config = dict(
    n_layer=11,
    d_model=512,
    n_head=8,
    n_kv_head=4,
    head_dim=64,
    d_mlp=1024,
    vocab_size=32768,
    activation='swiglu',
    norm='rmsnorm',
    norm_place='pre',
    norm_eps=1e-05,
    positions='rope',
    rope_base=59900.0,
    rope_fraction=1.0,
    qk_norm=True,
    attn_scale=0.125,
    bias='none',
    tie_embeddings=False,
    parallel_block=False,
    init='uniform',
    init_std_qkv=0.0432,
    init_std_o=0.00921,
    init_std_up=0.0432,
    init_std_down=0.00651,
    optimizer='adamw',
    lr=0.00121,
    beta1=0.9,
    beta2=0.99,
    weight_decay=0.25,
    lr_head=0.00575,
    warmup_steps=277,
    schedule='wsd',
    decay_fraction=1.0,
    decay_shape='exp',
    final_lr_fraction=0.05,
    batch_tokens=[32768, 65536],
    seq_len=1024,
    doc_mask=True,
    train_tokens=437000000,
    steps=9090,
    dataset='wikipedia_en',
)
MLP neurons of a small language model. Each row is named by its layer, matrix (down: output weights) and neuron, and shows model dimensions 32-159. Each number is 500 + 25 x the weight over its row's rms, rounded and kept within 0 to 999. Numbers have three digits each. A neuron's up and down rows have the sign that makes its largest values positive.
A block is one neuron, or neurons of one layer that tend to fire together. After each block is what it responds to, as a language model described it from the Wikipedia text at the highest values.

L8.down5:503509502516510513510494527532472513520516493474520505480518479464492498471479505510489443501523560487480526468500531534514478495478507507520472520507503542481520537517493510462489544565480454489526482525492485481521434478511533501453455505494521479486482436556466515526513472524510508489510518491538490454483497544498484538488513519509515527547492511503478485515496489525471509496564
L8.down54:519494461504521540514546463522528492526484503492520548516516499518476480534500522516490532473524478482493532499496516554494488514450490465538540502477513508515470514517502470521487480523472544495468504518487509525473505498516544503522461517481484451461518502479504500453528531526493501477536502520426484565510468493486505464473489495511525521488515513501487506502495482478568523512503
L8.down92:492523525530517493537531501549485505488508482515528496481534482508470489495464503482494462510474477516488520479497490505474552509509497516471531488463483480468529542509463480501490523510535516496520487501534509494550448465539505488509482488426494500476475538495497496542501516516473491532535467506462516498466497459435463481466465549492442472484505527529473513486553501468544478498483
L8.down115:458485480475514518524469491522524517510496502495476422491531461515479454477505522509545492504468504511519523524457533529537508522501503476463496517561512424466456514474535482510442461528477469505582515439526481475473438539535505464486507534479470536505499498443458499554502509469499493513548509515549557447502543505463495487496511505471480511470460522509489548491504464462520465509529
L8.down192:509495486509514511484527536480459494508528479472502543469513536513527464526464520465467528496493505497529530477488516497560496502522531508526552532502511497468487526505492517503483464522529510473472514471494465485471509486474512501469502510420527493499483476492504532421502556518547485476496525542527478460477507462480485500521525471478510470484518520506474499496495458538541463504541
L8.down781:494481485531495527510540502485513504497523475506513487461466472511520515512510544491507463493502524520463469472472491493485494492480530557500518476493462518501498494473472466474504528507496456508498481508501496533495547499502541546541439494383463561486528521523479517484475514464496512501544543486458505483509499432480523476535509476509515532508469493476539510537502529480468483476518
L8.down863:530487505484505457506477519460514485471490469499528489489503466500506518520520482418531508499516508509491478484485523496530498481485499522461470528514473505507541520503463460540484536499501492492519476516504485456532512478493508450488497500446521492507478471539455452501550514496499521488516529531479495517497528517510471517516498488526471500501486465536491499541476494524464495476474
L8.down1023:500524474544506509529474526488491538473481523565500518516481507502502439448516466515503484504502480468527470454546457464505489495499505499515465512514535484489521477486514500501475525528524461470491488516533477497473535518482544533517526524504540487501503497533524485459524509494487503483534454480481487533451543525513500500511524522503494566546534512517475494473509498516496512484508
Responds to: Copula after subject name

L5.down28:492519438521462499525472516528501537504544504489479527486553548521545519503514465500471523500517508489482477518512526513499467500510488477473531483504531519508454458458519501514521528527465548492454467486526487491493473486528456525475516524507492534531546483542476505467485557562479562506513543502476464556497518474523471549463512501539499510473492489501464488467508505488430500504490
L5.down198:476510524473507490440496517495531510530501509496510534503507508489450479498519489509479505485445512472496517491500546516465526475524517515509489519498490537494476503513485489464500509526508499502471539473463490522500490444476507491540507500534517529488555485486488532503492556499454512510456462540507498528528470495492506479489493467488499474532553513568528501501470499508527510509525
L5.down296:480499504469528509526478481476506446503526503547525459494417468498519535466527519517533514510498512468521470477508554502509443514536447529510491486492532466495471535525488516507501522502507512469460496488520455487467470514466479461492527491534506473503529522501477444499478464463525517495503492558498513477486470493541524515471511511489457501461515527468508480541461532528467506507503
L5.down330:479473523486564472489514480488494501495484530508510492490483517494480510477468531529492454478504540485496508517537515514518534536456484536523535478501510509517481537521512482479503507513484430447498526508513510527483515468495570506475527489494510546508515500472489533460497501533506514499498506486486484490489472491483450473512487490522513534505523530520503490451471491506492452488481
L5.down494:532510529532512463475494492457470498509459506513491516464499475486475476501511510485537505483505521455502500541516479493512510522490461443507501535526529491501508549550521489491523495508553501568478522525564500497517478506503486524474485518523508478524498538498484509463505498498494461448463497468502478488512486508479491527466498494485521520535515469494504480501493440476511498552539
L5.down714:480529462494504507515521482501520501556494453486520520497508502484532473476482496514502503471524506474545472543497492483493496476515519528543527546524529497515528524515480493529526509500458466465469517489488483470493488516478530460550480446453509467520511479501505519487493515496514505490482497467504494475511534525518483510471486515460510456514510501490501514499512526455469450515504
L5.down741:528486520507488451526481504474505473452497508534516484544496498509422500507480507476542504484522479499525496491443469519511532482479486524507482495506490517493491503509481473513495519479499508463506475512490498472485511482528467450499505507460467465446507492469540484548481531469522448507484521505473499480504518497525481471451531509451509493480496512497494481493540497493525467493487
L5.down1019:495497481461508487518506480522492490514506494504506513503510456486456470525498506496506461473489489508493471403500467505497458505532500536477541554493509459465462495512463533489498508500525471503463533500497530506511507469524505538472529494447511479464549435517513517490487524493540495480507524503504515486445519450525509516482500490487471477496513512473503513517499486482481459522495
Responds to: Definitional "is" in article leads

L2.down892:514479545532489499527531462470491482504500513476547508528455499516507451434502483461461467500512503476520527529480505521520480518476509456464537489465499462539484489494500484484475444477497506513479478540489481524490488538493529503514508506533523484516504534505518524439534508559516478522520525523504558501499547488489520518498454520468486496521506544590492514504493517499506478468490
Responds to: Split-word starts, copulas

L8.down9:548500530519506521476542510532508481483494489465433492508507521501479464513561499486496515479476491486522484432518477502474505490473504446470491524523484538460502515504482509523505480503517503500529484484527466513488481467522490541508481478474521476524483515482461551497489490525501512552485514481456490515462475482534535505485483497514500532510435518514480514533492498490521450459483
L8.down180:520513499511481528482514552503485528499498517547500526514447487517471509527493511501512517507522514496499478537522460519496514470496439474498485506493487503502464510514465491536507484520539489492499515510467454474543492427506499483502451501494526473489543491493523477504508474518499506500506486483499453494522496510495514490510524520457511480543489519483475557516539490525492493539555
L8.down239:505496504470468495503511495486498484511493501495467531507485547499497494497547505475486524519524537470453522475475533503477464494482465518484526434502500503520473532486498522471473505514505487514492542499480470502474470499491516461493452506593515488508501494517522518501453504509507514528513555502504513509532499534500476463447514488499543503470503463542472553538538500492505517513485
L8.down582:507500497416529448488526482549505499468457516495512494490485507540505498467495499542531515472488510502544485461464538497503442523520511504496497509512476508496504498511474535475497488535496516486492535495498541511531452492540470504509469494536499540530499539486495507506481532482505550458456469525494421517530514503487461494497545479463531525500496529542459504488500569484504536524503
L8.down649:506472514491510500469503471473467520529530548542459522475464479498496492489462498499524516452569493504505461524449493484508507520506488445459534501466517517512515503515490518492522535450542500540493462512491544512503503447494498472499473461487448486532506531481474505464520490506522532474481472486495499480551482537493521487493503516497509522500512511477505510503501518544525511530487
L8.down795:510499461524528483474498487486498499539488524558451552498469487533477473525481482500485480539497461480485500504487504503471518462526528496468477494512495501491528506530491490507508502502489521510534489479485503503523491506547512482520505511489477521527503508541524497479493520545491527522498498508514482549462474529510499486499523501471498507470445503532482519456465484505512502531505
L8.down876:511488525485533503479479516529490501524458508531552502442463497484547490494522480471458503511491483471505551525515502488504548474523495497536493534540511497526508511505514503519506472460536520523522489507477498503478478475533482474506491502520502506513528534536484480454473469502515467505458524516509506459492502460494491528501466444496571519519563460456528504501477508519501518531510
L8.down929:478493496535524471537513494529507502479491485469539477500475549521461517586487461474505473501510493490511491514503497492515450456472502498527516497558510529499519535506475537506503489466523490508489474516487495534483479488498481492496510495445543486532489517497415509536494480504506490473464512476542522504490471472486511522483496500483546500538502490496523470533474511522506440529508
Responds to: Year final digit

L5.down36:481537517528453528520498481545460484471506499533551460518466495507468524533534489513522479500492458489515508503471519490498502486531496542521500475493480460479460489529518476508478499494524504522499489466501505492488460505507495509484489505587511504518481485482494491545502500477432498511497495495471518555476493494515483529527457482515534509499503448509511507527546473529475505528455
L5.down264:512527468497465535463545515526508504432485486454506476504544486506476501525527503523481533475487502508477495486527549500477520498515507516512493493481487505476516496476511505509491495549495455489522467500461486518513459508491483493537516480478502530498459544544443491508523515512519517478444520479507511483571489470497491492499484503507536495487433503525506492460517522505485504510437
L5.down351:498482481488474480493477519493495479525497513461483476510518499500489509538533474522466492529483454539466516505485473540471540485481508502477528495496483509538494482450533509455474488476478528489478489494462500497490511486535464484499537498569521483524516505503472523481462498491533479467482519536515515476502490518465489507474507535464523507499447491520569480545490511483510556510538
L5.down491:521518469531491505522501488509468493492472495498476508518466499476466501516481476520472544531463517507476507525495530488482430501512490510474527462476494499488540505487495494500505452470470456453507477496522466492545511480516542505586456487469493517513512551538458443490510489494476482508491495507465470489501503489475544523483466493490480496480453461555503520501497511478424514492466
L5.down505:524498491500518495500520511500490472518514527475515492536514494536449495482494488453492480519464490502445469493507535502505462461486518465527542559449504509488464534490500511459491539485474514531498510465494498492530534521495539528508492493455485536517532478506501489479508502517525530480445468503487465521526520526487496500495512547536489475474497482553495487531534484517507525481511
L5.down762:516489481472495478531473471529480502550481511482496504518495495559519546504487480491462493493513515506489486490476501477540507491536521541502485536494493467510499510503509461521507523489458504501490446524489492493483546529530483462539544466540505503481541520433465511497485493446475504513498501561465511524513493513521499501524442540513475524510471507496512506516492506513489514509508
L5.down825:517472486513498483543451560468497505532487470502492480502535478492452530555477471484494534507512469480472520488507497487509494467501508511533493495482502519486495474517475550485476459506514523511463499517491528485528488470469493435526531461505488509529525533522526480494469520490487520488492494520475476516468549545495503498493515508510503519510506503487500502551502531510508481440530
L5.down869:521509525491531503504442474454442497526438496499526477490518485478472503469532497532504519481561525475495503496489507469518497511497486533536516460496510516528500494501478508498495494502512510469500506516497500524504495497532497517508479456450509532489565482483500495505517473486474496497485480506488475514515539477498544521488505452475517467459503467470513503494492507548476464490466
Responds to: Year tokens in tables

L2.down914:492535518494481542497452498506481510524445474491516477518475471518521532522484516512515442549510523504489491513485480496544495476474531505475508500513527496524513527516503499492457512485491503509522480505477476492517524494487519544545552498451488523501499491487490482507519465482476533528512471495562502508512547492474475507514521496509456493527462483483499479517499514501482510451492
Responds to: Number-final digit tokens